MLP neurons of a small language model. Each row is named by its layer, matrix (up: input weights) and neuron, and shows model dimensions 48-239. Each number is 128 + 24 x the weight over its row's rms, rounded and kept within 0 to 255. Numbers have three digits each.
After each neuron's rows, "fires after" lists the tokens most often just before its 100 highest values on Wikipedia text that the model never trained on. A number after a token or word is its count.

L7.up796:129126108093131117131164161138112117152122124144174123094157155107100140094172159142111129153123090142119126162161128127112126102124127166134121158136121136132149145144106095160151117134080144134129119142127138111098073119152119124154159122027136127154137106126165131133133146094121109090134155131151129119123129109165130130122092093143117066138111163177129113159115121121178150148133121157138150162144173093148122120150101102125144106156125132112111133127168105118149101142133109119130151148113165166135121096128088105116130109109125126111102165142100143150098158107118107100
fires after: " m" 59, " M" 5, " s" 5, " Ch" 4

L7.up867:142105123131136128136109144134099132161159167098123095150167177170130132134176108142096155160149120121158102108147168124096130117114133160117143147117106143125155138193097122161129140091115103138113119094091128162115171137128109138116174107130111109157164165136141127168155151089112110131095166150112135167136135133100150105102106125140144122163133120178118116142101112118112148137146123110159108128123127089102120109105103102101137136119139124131116128148124114139067145099104147125093193146155128136176133127104125147143107066110139104115136117143145130128110119132121093139
fires after: " th" 19, " d" 15, " Th" 14, "\\" 13, " D" 9, " b" 5

L4.up322:155103122108128093160129123138104100120079114164141118115156099149146119126148104115129082137092091149130118118147169135150166145097141173156129151143149145162133140163122084115125084099131174136122097132141168124123091172121110120117179108111111102114116123130139113140116138124153136149111154099068112141137100158140110141167131091110129135094128106121125155115102147141136135139160122152139115163130140102116147115123130110170076177142120132139170110166099129123147128117142147158120116128160109149146151105187088083127130122144128113140167111110135077078115120143109102080
fires after: "\n" 66, "\n\n" 29

L7.up622:124158134118107146154121131162133083097147162126141116129110186087127152112108131132138111106153116119153104144132129121142144114130129119072139117159133149159149141169170128116140152116198178096154134092131159124160146175116110113115119133108110126178142155110113083101119108106127141146165098150107114172139126124135166129125104114151110112166087097102142128141099092090141122117145152159135131130119134129134141134153135102083140102124110155113124109148083130099125122129114123114108106187125146140101164173128108135078151149117157124134164117093146130126117097155123114128
fires after: "ut" 19, "at" 13, "al" 10, "ur" 7, "in" 6, "ul" 5

L7.up868:150072134142143109125147098123107144130109117158166109122131126129160135107116118161151130163104145148113125108158111114155135156107145126112106127147114124082128136145108139100115119113128138114124144143091138143154113138141164131174174121119140060129118071129131141156145124140143071156156156097120113132101137140129111162106131134152111168116158140205117112115143155154141113104128092148169141140128100079124112150137114139154062150055134146141170123119120109180137119150153133155109173087113099147129142067132122132130145121119144136070117145140114058141136123101133105127
fires after: " Leg" 12, " j" 12, " Pr" 11, " J" 7, " Mar" 5, " Camp" 5

L5.up207:157125163133132165156119138105122138128154164155109105071167111112153109155127122121135140152102126133104135167146113134144135123127139052125121178101119161107150086122104151132108131161105148166108162114075168142093136105149149131078094117128139127153123131153130128147116129151109103112135121108111136130140121131124114168163111129156157131108125115130155108172109145082101115140118092101130100143088126123100130126165124145200152138161113143134154148163167096152089138125104113190111154107137158112136137131116154149137145111121106101065111123092128083138094126130104149141
fires after: " K" 23, " Y" 9, " H" 6, ": K" 5, ", K" 4, "K" 4

L6.up672:182091163122122139120118138102097133133158146122135122112103107124098113120147202136107113094134153160120142140159179158147115127133141142154178119089165115148112132151105127146137149160118114093130058137146096163072103129139137127121139117121126121104163069165146101139080139125125153119128133142152161134157130097100146133136138112147153121109065082172142113168131099121152180150111097148142143116130145126133134126128133111098110137143139108126085130141163111159144155147126089166134117151157130103158146103133154112190074133141124119109103149131117131099132152100121135112
fires after: " f" 21, " p" 18, " V" 7, " F" 6, " s" 5, " t" 5

L4.up193:127109141149136139145134128128121106111088085169138096106113133144138093081119128123120126145111135155095133101147145143146146144109107148168142152071134122129111139128112102096115134100110137130110116113150088113107120176174103099124179102163099149127086129140187130146131157148117081111136150157113130116141140128152118110130103161180134108136106120130121127121148150106123150105139150120118122140135148131126164138215136138107139120129133150130109100123108136133126108094096150104143145127138110147118123112134120110123084113128122123091131082088116089082130146145110124091
fires after: "\n\n" 39, "\n" 14, "The" 4

L5.up260:176127162129086103087079163167149100142138123082126146102130160111116136202139175128133124162098120118118163122134130119133127120159152122104144143132136115144113127159125101159159144086095073109126096083147123111113111133124100136116135135134146119142118134122132155141126134134092120117086122120073144135158116116111126125126123156084131107113150103149124126136093129150148138166145105098122144170160136129122133091162191136139143088133114141189088110139164095178084119124100115149098177124132121152165103099079147147168120090135103112096137136137099138136118122128129112102
fires after: " h" 14, " b" 13, " sp" 8, " w" 7, " r" 5, " tr" 5

L6.up745:130139147113162074122136123130108097096157144117143141142147121143141119122151166137131132151130133181104140129159116135108127112111142115166143093093097150131134127085112102116118149110121144106132178134114140145142128101126145132119143120147149112153074101116128108128130121121139142170144121186176143158150145127110143129108163086146104095094122120098156136140148132167134161116130128143145100109154106108155160149122101131207109168088138130117095112152128157111136140095064143180150144118116097084137146097137160127151098158114155135136084134100149069101135132181116138123
fires after: " de" 18, " dis" 12, " en" 9, " De" 5, " La" 5, " October " 5

L6.up866:130066149121120105104113125102089132151133148142123062132158086138153137121107183128105149167117141147115115115148174133146164142117127127087137116097104133116125108159112133145134137181096146131081111124139133141137140127171099118110084102159112150166162108138170163161089117137146131144079130127138153126080105129152138076120095125187094096138142082148125091126120181147118149151143088143123110136091140103132117125140150110126130152138125158124143142130149102182124147136101146130093147159118107108165149135081142087110162105123132111089153129115080145136115167111128138099
fires after: " K" 20, " Y" 13, "J" 12, " J" 6, " Z" 6

L5.up453:143120147151135141129125148121105104167133105148162143110153121152102140136143130108152136186145121150071117116134140159155139110123162145148138154077129175163131126129097088142129120122149115085122144150128155104121119156139166117135151124108123127092124158126127122147111131087119120131133144112110103136150129119121152087109126123129122094111148091126112108149117149161173134131138113160144092174126105114075163113136114106115135174095142148097112120110064134129093111115066128147150144127096142122194099089140157159163143161131141127128114158162153122151143129164120094139
fires after: " (" 26, " al" 8, "\" (" 7, " ISB" 6, "-" 5, "\n\n" 5

L5.up297:083141143131148122135115113139157127153140128128111135126118132123144137110139155094132098077089152127140114107134125094127172155130139113177124100160091166130143154103160124143147147144125174111143115127143106087100146126159217084180138099122101137108146104121119133129111105089178099117150129136111119165089114147146125127128141112132093130156117098149150112128104182121138125135114106179132151103145105171126145155146097157122077143071107121156108146166104154149134128121125125080126127133131116158129132129099138127142149136124153120150144183140116087087146114166082123124
fires after: "2" 15, ", " 12, " September " 10, " June " 9, " May " 7, " December " 7

L5.up900:148102137142110081135122134123113113152157150157126131128147104151144125152093172144143087136164186150115130145089123137106109109097149112155109155057110126183166183109143126138127164135126139100099135074097178158137113106136126144095186133125117112163145087140124134161104117131136107129166110126114117154165118098107149128114109092126146103130094113103137136117158155138158144142152107132137105153089104115066150155118107150124126112115142109082165141119118132139080086105132134165126142137144128124094154091138095126149127115124160144133109146164128105156133132160108123138
fires after: " al" 20, " Al" 13, " S" 7, "j" 6, "an" 4

L6.up30:145097157111187143101123119142125118134075098140119044128118134108122130107118084122123102112117168110144170145127152096120153158138133114076113151139135109164126127168168103141109118141155133151122141111167088140117164134102110071189106121161111137140126162141170145110105083146128129106138137129094129142117111158159119132124122128165115119119106098108178099145109166137120136117199122141147122096170135102191150148098099121106123184141127124134152145116129113128136119135075127098099139086121127157110099146124127093160112127081135117093133143148152130070127147135115137126
fires after: "1" 40, "," 9, " was" 6, " W" 4, "93" 4

L6.up302:114110126148140122173120110098069123131132125113156091162147120125139101109149100150146101147135137179101094133146113107083139126104133124122141101119085131117126095161115125106128115107133128120117110110116100137149107163140128115139190076105147095157120131143146139167095082109119093121113108183145097125118076120174129089090148118134080102143162128122142127126111184160128129132138120109149071157122145122156158148122104152188114111131118170127122111142128131150116146119097159117126171147089140162116135131131126115131162132095134168111118140098145109127114094152120143141
fires after: " S" 29, " s" 15, " J" 5, "M" 4, " of M" 4

L4.up924:130130111113118090087144126170147112098081098175122121076117143194115098171146146124169085129096103172156120129122128103184096156101131108189105163089166140152169130102117111100116127088143116106144119130123168153144111148100139138132143137133108122155137122135110095134107142098173100157109130189125095122167105114145153127121095081108132137102114137116109152116124156140112144120170129110158087115134118105119108125125121108153114147087136148121100127134109117096136111145131141157130103132114085166156139138202109155153113167125103125182108118202112078109134104116137090106
fires after: "\n\n" 30, "\n" 18, "==" 8, "===" 4

L3.up340:115096125125136124091110126139141120086131125124123088110118177101129084112123142073128080118093165118109122139090179134119162133133156141154138128146103157138147135118124123079210141113135126110104083131142149157111145115128125115098149130139105137133099121127115178137128153178119104091168179115149101111126107196152108133127170104124140117130115117129117106156112155100120170133120145111140116164145083145130129117140128147140096138139108131073127098134116084154133111131121126143141111139158135134157157151176114144130103148114115119133174127111103106039147129112140127088
fires after: "2" 54, "1" 33

L7.up602:110137158111071140195148137145111158166097106153137126078184101124106121113141152178154155147154120165098106153120134141134117140120105137134152117131122084121117138137134083122140104125128118083101120086132125098099143146139182134141159111097141081173124097146145065125123102122103105106136121146144117128120113092137159127121123124154160113136114102152133095131086143138119179124115106161105112150121136097085099121169095138110102141101138164100168131143130118119115126141105110154136139127142129138101139106078093127141084148167147111109152141119133130154116151113124146148
fires after: " " 25, ", " 10, " T" 8, " V" 5, " s" 4

L6.up610:183179129153121104138122090165141092153131126118141159131152134117129094170156124109137146117124175134092143137159143143175151087150162150151164135126132129174097102121139147150168107155083158172138159116140121170092135099112114099132139121121088122133109138122114113107142156091150136146119156168117112128124097127148093131170143120155139144097115102106127144162120111093156123141103118133122118121163149097180101154115100073139097119125104141072138143124136116132160100139160202104137116153075120132136119093148135129136169130136099111154145124112091156122151169208108137113
fires after: " | " 18, " cont" 9, " stud" 8, " exper" 7, " rest" 5, " bel" 4

L7.up471:140103109114124151112107104148132125097112099111116155102151119138119104144138132089122105179120085176126122164109109181130138125101131140132158176112127097123154148139155118123105088088147124158136126163110138122125121134110135097070176121114097117100103139135151154190125121133174099085115140168121112114130143159118175119142121067124150118091108156122163121170109170096168160140107105091093083182146149130143114118115148128138120178092105128100151133137113112156160118135133154137090150145149122159127138141154146135150170132144131111128147144097136140095105131153081116091
fires after: "\n\n" 43, "=" 23, "\n" 18

L6.up370:166136164103174151119140134105102135103115144120111093137156115107094117119164114109125114122175157119110150121155129126137129100105139110096095097095123184122127159106123132135155139151112098119083085166127153179135129114174126130099114127142172094146158162114176127116141113153131184122109117138146142149139116100083203108105112135142146132062149149125130110165125115137089143157133129123114132160100132115141136141130129129126173132119091163134127102148140116164116147117107139150139149163128152136123130180108111119125084166142110130153147141096107132089120134130120096137
fires after: " El" 14, " Le" 11, "re" 8, "iz" 7, "ie" 6, "l" 4

L5.up809:140134149097105152143164161137124136143077096161169116086167106151111143175117126114121151101141099176137119177132178136128102119165112131184143115115184112162141120150124115128145152096183141113144114152104153116133102168107138141148153108106133111129143167113138087207108160109141065128115126171128158115179114096113134126086135119101120118118155132124151132136118113135126172142100078116142097125131087157123137127130100126128124132125124150105126128111113116071146113126102122115156133115105115193127107111089130143131120145101172136112101149128117125067095103162103131106
fires after: "==" 13, " \"" 13, " s" 13, "===" 10, "-" 7

L6.up617:097112141111144125095141129109094103128089131112116109126166121128146114120121137118093115153095135151142112090128174145111104126142115171142095174078132145103147159129115156131099080116116139066104106169142149111126157164159160169119140134124133138092089092151185164137126111142125128144132110121126144151194139155108134131106128140140163142115163139154110129126166060146149142139131146114124128098076126161121134115150117099180165118144117133159138114100149134187119130095117134182140139130130104091124153122132161146148090114129132146106139123168131141121136165121104104143
fires after: " G" 32, " | +" 13, " g" 11, " dr" 5, " | G" 4, " | −" 4

L7.up571:117131135090119063132114136143102102144127125146154108108125121084116166152115156156162125134132162163159114137098133176114117112146143088149129134159135113150152123138201113150117137147142128082121133105129174130154127123135117135103133119142146125155142097102127097088133080114182142153130127183156136139142131157082128077130126082114128136146161151101147112127126108139168169136127156124124160152135119130093098132128076149129097114145114134098159113125075153130145121105107132143131125183157127138075115124168131155123146179129150146167138146137130110044100097173124117153
fires after: " Al" 46, " al" 14, "ol" 5, "c" 4

L5.up951:126113159150125132105141153132144145190138143125165090111131140112087128106143140126122141120127135137108092132117108129141132134139109131104136126126145102144099125184139150132185122145137103149133170115105140108092132095134090117141191095089153090149113139135139134151102100125113088105122152139122145087143117162106130119167103137131139160130128101153152131139120135140146143141142112120124142159129169057104120141164174154095148134162137132159143152128144060128124094161119130128088192123134121129158140079103111139187105081125117151082142143070148101156132165101137143151
fires after: " g" 22, " c" 19, " r" 11, " m" 11, " t" 9, " d" 5

L7.up314:129093151119102116114114152144074096144090120122116124116142121120126174144163174122125160121134135173102172114143082132122125113127144147160161086105113129151147169125082067138112099097109175169140160148152132115109105165102147150132168116124127114118119128121139172155104136112154114142096140146164168155148098116137163057083148122117137114139146091131144086132144139180156127112118149127135111122112105150131131121142126107131117163153144139123136129119107127145101190093070108107160159136117158143154079101102096107095121135129185096158134167080107106135103143130129105091
fires after: " \"" 19, "-" 17, " (" 10, " pre" 9, "\" (" 6

L3.up116:136127137145109111107106157180120113117119138124145111116128150164117127109111106087122076137077145139095131119101138097140113146137133139148149142124127107099140125124116122093154119139080149181076107142194111108120149152125134104130149115129117123136148133142165090165152118150125123111118143135097072123113108145139133147156138095127125130129144114109161130141145158154138137125148159107133141178140132105152119109133151124123128165138114155162136113154092081133145113143086125146110153089141103124102145112163155157145114119141140125103155117089133117079160111128105147043
fires after: "\n" 40, "\n\n" 21, ")" 4

L7.up297:172108130121136107159110135131156186088133140138109135134153119145073148147141103082122166142122118127170129109112114145150156122100135089162122114132114163157129070163112132104151172142118103080137146155103108102105150121152092136076147098150113097138165132161126124139125153131159149120087152142158126127121135114116126109077083107164104124105156129144109127143151126093128139166114086133137075141121149090185130177150103097132127166112151126100112144148143119119086133139119143107121095144099153144147116103143083127138134167132102104114100136126158143128129143108127158150
fires after: " dis" 11, " sup" 11, " sh" 9, " qu" 8, "us" 6, " re" 6

L6.up569:158117133172128096142081119157119104119143108145137137130148127140114132095156112111094154161149147129069138090160139069154111145120136137117116104080161131072124121116065109118122120131149135140131138076138140145109090089101141125146191144097132117122120131161148092154126135116120135122136135133129165134113118126155166102119143092149176109122173092135124114112139149127132145162157117113155142142134115101130133121108117135118149160136141122155118103129114119143120128151118127142124120113152116116169108128119140096135103127104139146116110151125096111101132153116127136126
fires after: " w" 16, " e" 14, " p" 8, " t" 6, " h" 5, " |" 5

L7.up840:134101186136139078139118165092139129158158142123144066101094157092176158092143097135087108124116101164101112112175135135154139147135133152106163123160086155091127117116129084134146135122158131137110148116142131127096133112129126102138139093143098093162107134129157106101099100116145095181125164103146131155131122170131138117148113140144109147127157130132146101162100151104106088087155146187138095164148140159104133090145125144124155141147099150163186130139087137149122126140115129138127177122117115130148138170109140133099144115137124081133149182126163121114163133105130093109
fires after: " H" 31, ", H" 9, " (C" 7, "H" 6, " C" 5

L6.up47:166130147146110159124141147124108113131091086129148085146143151114063147099149151143169108132140087128087136135151112083096113088123113134086087114088179129157116124147067124123137075161099131124125126118178147119161124124108139099154142115123136096138147108131126171120139141121142132127123096130085106135156140104168121105128056127153112150134116148192128123160074167099188113154127146106154136146134109091121122151153116133128151086126163126120177076149170141129127155146134156117120158112111150122097115129165101147140155108128167090121143110113099130145116143159098137102
fires after: " T" 26, " M" 15, " m" 11, " t" 9, "M" 6

L6.up546:130130180144122146173142102093113137124121086134114122117138098110131121108152136132111152169091142162100144121160154138123122145124091128141146147098125136116163114153117110129128149114121132086156119110119143120105120160131161133128167107103115128130097129121182148175118139117144129155104136156157146139124103110113104088107113097129101147126159124130123093130098104163145166158146095157160121095110094124104130177130071131113085154123119109134145131148129113141148088169103123155131171125116149121204144073107129091142141135095131095152138194164096106138138145117134127166
fires after: " s" 29, " S" 20, " J" 16, " | " 8, " j" 5, ", S" 4

L5.up1010:132145154144100142109126107127151172132149163086111102122147126151141078153177086119114083122136114142132148138145110105152149126149123134118141119124109130142144100159121142147151117172089164129162091094116110153118114049121084109135095113126107110114147178173140170150109171117111114082120154151110119128126179130129097151100128135154102096135151103112150119129101143081102097155155109135127082161148120103139118125128161134140184148134122123166128129134124120149106070139088119120113153119088110141161153141109060165146112125132139111104140124126144121164113103092107147116
fires after: "W" 29, " W" 28, " H" 7, "h" 5, "ay" 5, "H" 5

L5.up93:122101153129146140113105127093118095141124133145137075111139121130143114144101104121070120142092169136114126128155126149123140149095132088091125163067103141130154124157154123176099127177094148125109131141117139138117076163135115126113144119104166096135161093127140165139123179117099102112110089131156168132141106104126150123136086136123151106138136107128188094103081145138146145130140137144132080128111136133122142120113134161150157102172133105140135144114102102140120114089152136197091155141158121122074138085110113106121127085157102163126108150115148137151100125124126090130
fires after: " g" 17, " K" 14, " G" 12, " Sh" 7, " Y" 6

L6.up364:161146135091116100130122161186110128130127140127125137140110175112120168133145144133136133168098100130125137142102126115131119097119111117154148152160159113124157122144161127161170122137147118152130150091136153130146122167105103085158132134157102105115135174157106092083124094114146096113140109141128113160159117110141119094111085118152103140145145149092133142147086121114135184132154132158155121143146085068119118119130146135099090142154122149121160087141088067123094120116146150101115148113179126107161133132097158115112091140101133123150132126142128107143137130107132159129
fires after: " T" 13, "att" 10, " Th" 10, "at" 9, " th" 6, "ip" 5

L6.up767:153092146100098095178125106118127181166135147154151111097131111114096139103138135119118134138132130176068075113154133160121135136155147112180092150174146146144135112093154125140171158147135134117094114103150119104105110129147113113121126102158087134158150088122151137145126109118144095163152113114159139140152073115100120110115147095130146105102097148093142150155115124136140168162073109108133109117118180136113129117129137120187110139165117118089158154158152136134141132163105129148106160153155121121150130135092110125160123118088125132146075135149140091130158088094123100104
fires after: " Ch" 20, " ch" 11, " J" 8, " j" 7, " gu" 6, "i" 6

L7.up698:157153117159102143140120120170129094102135118121137117155104180109157106129163070137113103173118105113134165118173153134104159123113138159063172140129111127163125126166125157165142141126111135180153131087134096157132133131121092122138118109101102104164097150128145135130116159112123104111158101132112093118135161117183127129091099090127123076143147154123122147141090115113111141139160131145131130144140154098125144118114173089092144114134138115154114164141108122132123119145155140122080153134095147147150143104064087123120140091126114109113124154107132140161128113115135153115
fires after: " H" 19, " h" 15, "w" 8, " tw" 5, " th" 5, " Th" 4

L7.up628:137110139114091145090125116162132092137144141158166159096085102098085183116150105143099127108153178110165128119140162141112147151122158131113113122137186113133130122155169077113161121139159167114107112122139119134093109109118119117137136110110114158127077133133143149165133111120129159086117084163087084127120133148143130151140128140165108109098130108134144118128149116112139127115161114132113131122091104076143103101098145079112118136143112163094166093118094123108128120131116164110111139156125117179143127151141114130089146158111108105154130113098115150102102190121128125093
fires after: "1" 22, "2" 21, " a" 5, " pro" 4, " en" 4

L6.up564:145146147084110147084104142148094132091147094130142105119146153157092106114126141149151113142100138139106140105132170156085141162132131146162120154139162095087140138129117128122160127111140121132097086103138119142137142120165125117118149122132114101132154132136169137149110154123132119097102118143123083102143115184116169083144112114115132107112158141133113113164145153125122158140158125148139094155120109119153154122140153146158136144146151145071103125106099146142076097135123149160112171085095136123115105125130139113139127155145122130063153112145136074086142142131121142064
fires after: "\n\n" 27, "." 25, "\n" 11, "|" 4

L4.up874:138088093150111118143144146141128121125140120145123110092138115154134088145131180098163104169087153132075130133121113133135175111127135085131144162100151117145135145148085133119136125123081155126125131164126156113155142163129142087124158101137113125116116120113114117173126104138131086107113112108097125117097101154149147117072136121135124118122125075146165059132135169128113173127143108109156098162144056101123130147151121116125137153129100122131101106144113109130180115123077131127115137102131118093187143120140143145155135168124158110093157122101089141107102189146125114104
fires after: "\n" 13, " (" 12, "\n\n" 8, "|" 8, "-" 6, "- " 4

L6.up510:161114156113126120107135090146113091109147096145128133142106140131149133130116118115111123152112136161132123136111152086097134148098144138123111127142141137106145096157139092090186112134134150118121143117153111156168132085150100120122129116118079144093116123168148183132119109103152132125144102163158118122151105124188098133107112131150112107095135100117138114149176156102118127139079112161165096156143116124187154150106133154138119103118105103121142126138116133110111134202122172089139129102144132137157147142121088111190191128118091116143130134124138152130123132104107095118
fires after: "1" 28, "\n\n" 10, "2" 9, "93" 5

L4.up333:190123128101139164108134153097135142128140094136140129123108142148143101145177111173114103165124110180089105138152118147110145137147163143153155146128106122147134105132119118058125124121117175144132075106122151143113113145140162111072144126123102116159077146130166133184152124120112088154101145141115088106171083133170139108111117123140139095079113115139122145104119149153119151167145086091139090134113128134139143111150107132153122080099111138086122138123148123134114132091122135152136144132114129141134133092100080098115122141124113091114164122087107087101145162116129137092
fires after: " \"" 21, "\n" 15, "\n\n" 13, " (" 7, ", \"" 4

L6.up854:111130192105122119095141110124149132141142134116159074113149150110146122123108154139109127148125158171102143073144116119139112177104134115077161115145114120130183119132175103187117120147128134110079129130149119134151112140129136094132126109102164101150112112144131144155087119129096101116092129120164147115131162129141110134134127133130156065149091075132132087168106122139133144154149105136190069126102158089109140100138157113133136154162135149140092108139102128170116144093116154126107162146133117134154146094117153124119198118129115128106126121122148143138123160088131112117
fires after: " G" 21, " g" 14, " K" 8, " T" 6, "K" 5, "H" 4

L5.up137:142136181136127091154100147152125142122090149141098131109102125148115140128113139132120112110069124162096187212134098117127157127162112149116181141140115124147120143159083136123142129093125133114138139143143200144095088160123114136143117117113130111144136160160100147111170147160137137107089159134140142130129090095141110166134178110115152127143144088114150130159122088133109142177116124118157133116117093093086124131152132080137121133130090124134099142187130121138152122073127140104141124147127087139111141113123134149161079101151123154130147158128104162106149133131120080116
fires after: " | " 67

L6.up773:148145194119130137131153132136134139169168147157126118126122137118092072139116106104116121119090144119135156143104158099101100141172159103135120133134149114121149101111176136117115147144120106127143145137143105129101108106154122132092117117170106112170107132147127133172138098163149145129065125112168159100097161129121132156155102104157137132079127100131124107161126151113071112156106146128115158134126102145154149097136118143168128121180102134119138143127137113168141094143113140145127112161084078146109125123128165158135118123156159140151173155123138170147115122151137114144
fires after: "," 42, "." 7, " |  |" 6, " $" 4, " L" 4, " g" 4

L6.up371:146164171099126154105122115113137162135198127172155145170147161088164141131125164150142136158144115138096118179115124111098109127106135150138118142146125090088173133104162135083132154123104096090120149121124145135101133125115159160103131127133092148148103134113136086137109094105088189186132132122150138134139133142119145055135114148189124141138122130148125173150140129129115124146134117115119149130123110104134137124132114159100114141117083148123082159138114134160116139106114177150102131119131097102107127166143138102120070134138134093161143170146141145120103124130107105147
fires after: " O" 14, " Le" 9, " El" 7, "ar" 7, " E" 7, "arly" 6

L6.up897:147149136136134163109098131129145095123093155115159143123155188075114146133142139119145122151162155144131153123105145104147147084114123133147102159087122139137119137143161167146144150124104132111102165113119111118146105088152167092103132106051137135106115119109123176178104110108128105128081108129150155140114092170105159121160130147145119163123148126128153122145111126109125154150112131131115148118119122125163089157104148092099103078117120120101087146166138108108141125166112123075086148084145101127154139147135167193116134113132106124117111133109101124119136126112101097098
fires after: "2" 18, "6" 8, "5" 8, " | " 8, "3" 7, "4" 6

L7.up800:150111146166170104136138129141098153111140158128178131099139147169083112107172102080125124093109119104093125089136126102151125097109161128149092121144107106136122092165096124129130145174089144159130119133093122108093113127119125153065101092142130131143155122141152133136126111115157101136107124108135136160116137161098114127124089083189136140099160148081113159144145120136107148131120144163141130178129116104135144129163144136140117153125098108096105106120171123164092139154173126122115192135110150161122130095134095113169119154135139115091092106129076095147160133173111133111
fires after: " dis" 13, " ass" 11, " Ab" 11, " sup" 10, " ab" 7, " ad" 5

L5.up92:120107101136163134158118147125093146124084154160162089093097104177119100122125131114100140128098107191121146122112127143139130166143133102159110194116111149090184126074112139098160127135116176167097138156140164147144106153107144086122142147162109117132135114190120120096119117158117147116069148139119104126136116132140131147177111069140153143113126121101124145116147164132123120143156118114152099117112116121134089117117131130123132209126083114126103157170096100120122121136077112178130145100142123120151140122179172084161139095115125139105109175102130100128151106123126116105
fires after: "\n" 20, "," 15, "." 14, "\n\n" 9

L3.up914:138072108131132147133116153099173117094101099131118101104136162140127111079124129068143113162077107110057117114112141119158134115106153096172154123152135109149159161142130104116136136113135122143141123113157087144129133143129130111099170101133065121127082114148178119142109136150143100141128137133103102132121106157139102133157141130155121129119134100123139103184095125142123138120151146120127135141148129125126101174132120158128090145101119177130120086138089114111127116158121173146091119109144081156157124170169151143142184132114109107114154127093131136055150136144116145095
fires after: "\n" 19, "\n\n" 16, "2" 11, "1" 6

L7.up407:103124140145101088099075141137127126156147085156135109097106168121119142142114150161120115148141090108091121121163118124104186150141124100114073125117194179147138106192118133149142144144126119156119139099135085106175130126146101153127134134135106141128103128185148151116095124176124122165105166101076115133110143157145112102110166164127119056104141126150142124098117151142108136140097106107133081156125114124137136133128119146120147144093117098129124117138135140142145120112148110130140167124076109145157145161142124128196095138122128091149149116171131160117144154086111126111
fires after: "1" 23, "h" 10, "ch" 6, " H" 6, "93" 5, "ah" 4

L3.up988:148099127126107121123115148132134123100118143102138129096129121126139122090118119115134107138083156185084130117105143140106143129132111105140165163157125108099145149127139111111148128132125156156083124141124144127123115160138128125085158110126145116135120128145143140206128136149116125108141132112068081096111104155103158149129134130135140140093107133121181117128116168136128160137124136113140141151154110117129144121149142113139103149117124168137093144159101095125142105169098120125108157097147124140109140074176132151128111071138168081034161112093149123084136144132106135074
fires after: "\n" 50, "\n\n" 15, "|" 4

L5.up610:154120174151142131130126131129149094158102134155134136129086118089096087149124111187151070123110134150100159108155110138102156167144160144097160149111119124144125120172104137148143135098097166122147154133153147121082095164116125122155131145131105089173098128153127117121128087128128132119127140119090105117117105158118134105107107105145164103098113112107155138132100149085126151152102124110160110125166104107119109107138146108194118135084109117120131178142114139148131147128097144103131119128164113109122140084128104140159136141142160159110157122089112113143114147113125109143
fires after: " | " 46, ") | " 10, " | W " 6

L4.up993:112107143100116109085153157165141085128098079168110122124136132183147148131149148112115152164098081136111114110149151110132135117128111161174184141126114153172133145109111139091166106165126125127127095156164092117156123162141130155115163119088071104172096137124161103164124125120134112117136147153116129128160105130145090133061111123145146073177154117148128080104140146165132125130130096120125080165091121125132146107155122155151141131124126166127104088143166130092145140148093138154081122113133079135125121105098126102144127162121116115131139135135113136094132150140123088143
fires after: "\n\n" 26, " (" 15, ": " 10, " Total: " 8

L7.up214:125115126135116123113138181128119117180149134154127113139121113069085059140120100132147131140123138132112137093162127171124162183117135110095126109144118140133131106136093133157170145093136162156131097127131087111132112116127135110150147115136166074183119155134154131144134115127100135146118137159178138098181116136162112138124136131167143119107135110130118060175143124130118170143134125148135117115107156092127106110131142142101121121172079148139112119141147066136149122147095131114106125105141107110176129114094100145102133096108116138066163135095098147151146190094132155141
fires after: " r" 26, " R" 14, " c" 6, " p" 5, " the p" 4

L7.up862:101128112128101143154128123099127117130118106096145141162118095140104115129100136123147100092180141125161127133112124156114171136150093128131098167088132126160134127155151126149148141138153161099112135105106121127137136118125077116086065138116163160183134141126127101129112100079117158132132109166146118175102135141131146109137096075125102063143105110090175134167102114072096140162149114114131153127114148139126118135124125127160108119126135123109141135176117143113109155145107152156108117158136143119161127174157135157132152159137129112163137124072134112104122131155117112155
fires after: "ul" 27, "av" 11, "u" 9, "un" 7, "ur" 6, "v" 5

L7.up607:089112163127135085088152150150121121191145151160163137085119099098136126129097166143121126131131137167112116139141149198156145119112112117100126140171125135118129126143191098121139139121127128128111163106141134111105120129130102143150121072119140097155126057124170115145083140127088106168136097112104112181136099133117122106161144127136116126127121106133126111138111176149119152101120094141139088136148137103145157162131062147149144116128129156086168086121106129143184140141074136126125145174142141154123172111141150130121164141099160141116128129133152100117095126164102107117
fires after: " Al" 27, "ar" 8, " al" 6, "in" 5, " Bar" 4

L4.up791:132107131136080122107100140121138099171078097150137120135093096079127158138118139124159098118126159107096150151137172083132150134084116156129132124113133080096115159154165128122114114131148138117101153125184094119107110118147138129148145114136103117078108121121131155170145108107128097118094157142101084171120095163168132103162107155176116109116118115125138100146159167151124140111124153114127155119109146116176113153094165122109083126127128127105127161162109133105157119116121133094132140089160133156164110120113154122137134150114144145110199121104131138096164175104097096100
fires after: "1" 36, "2" 18, ")" 5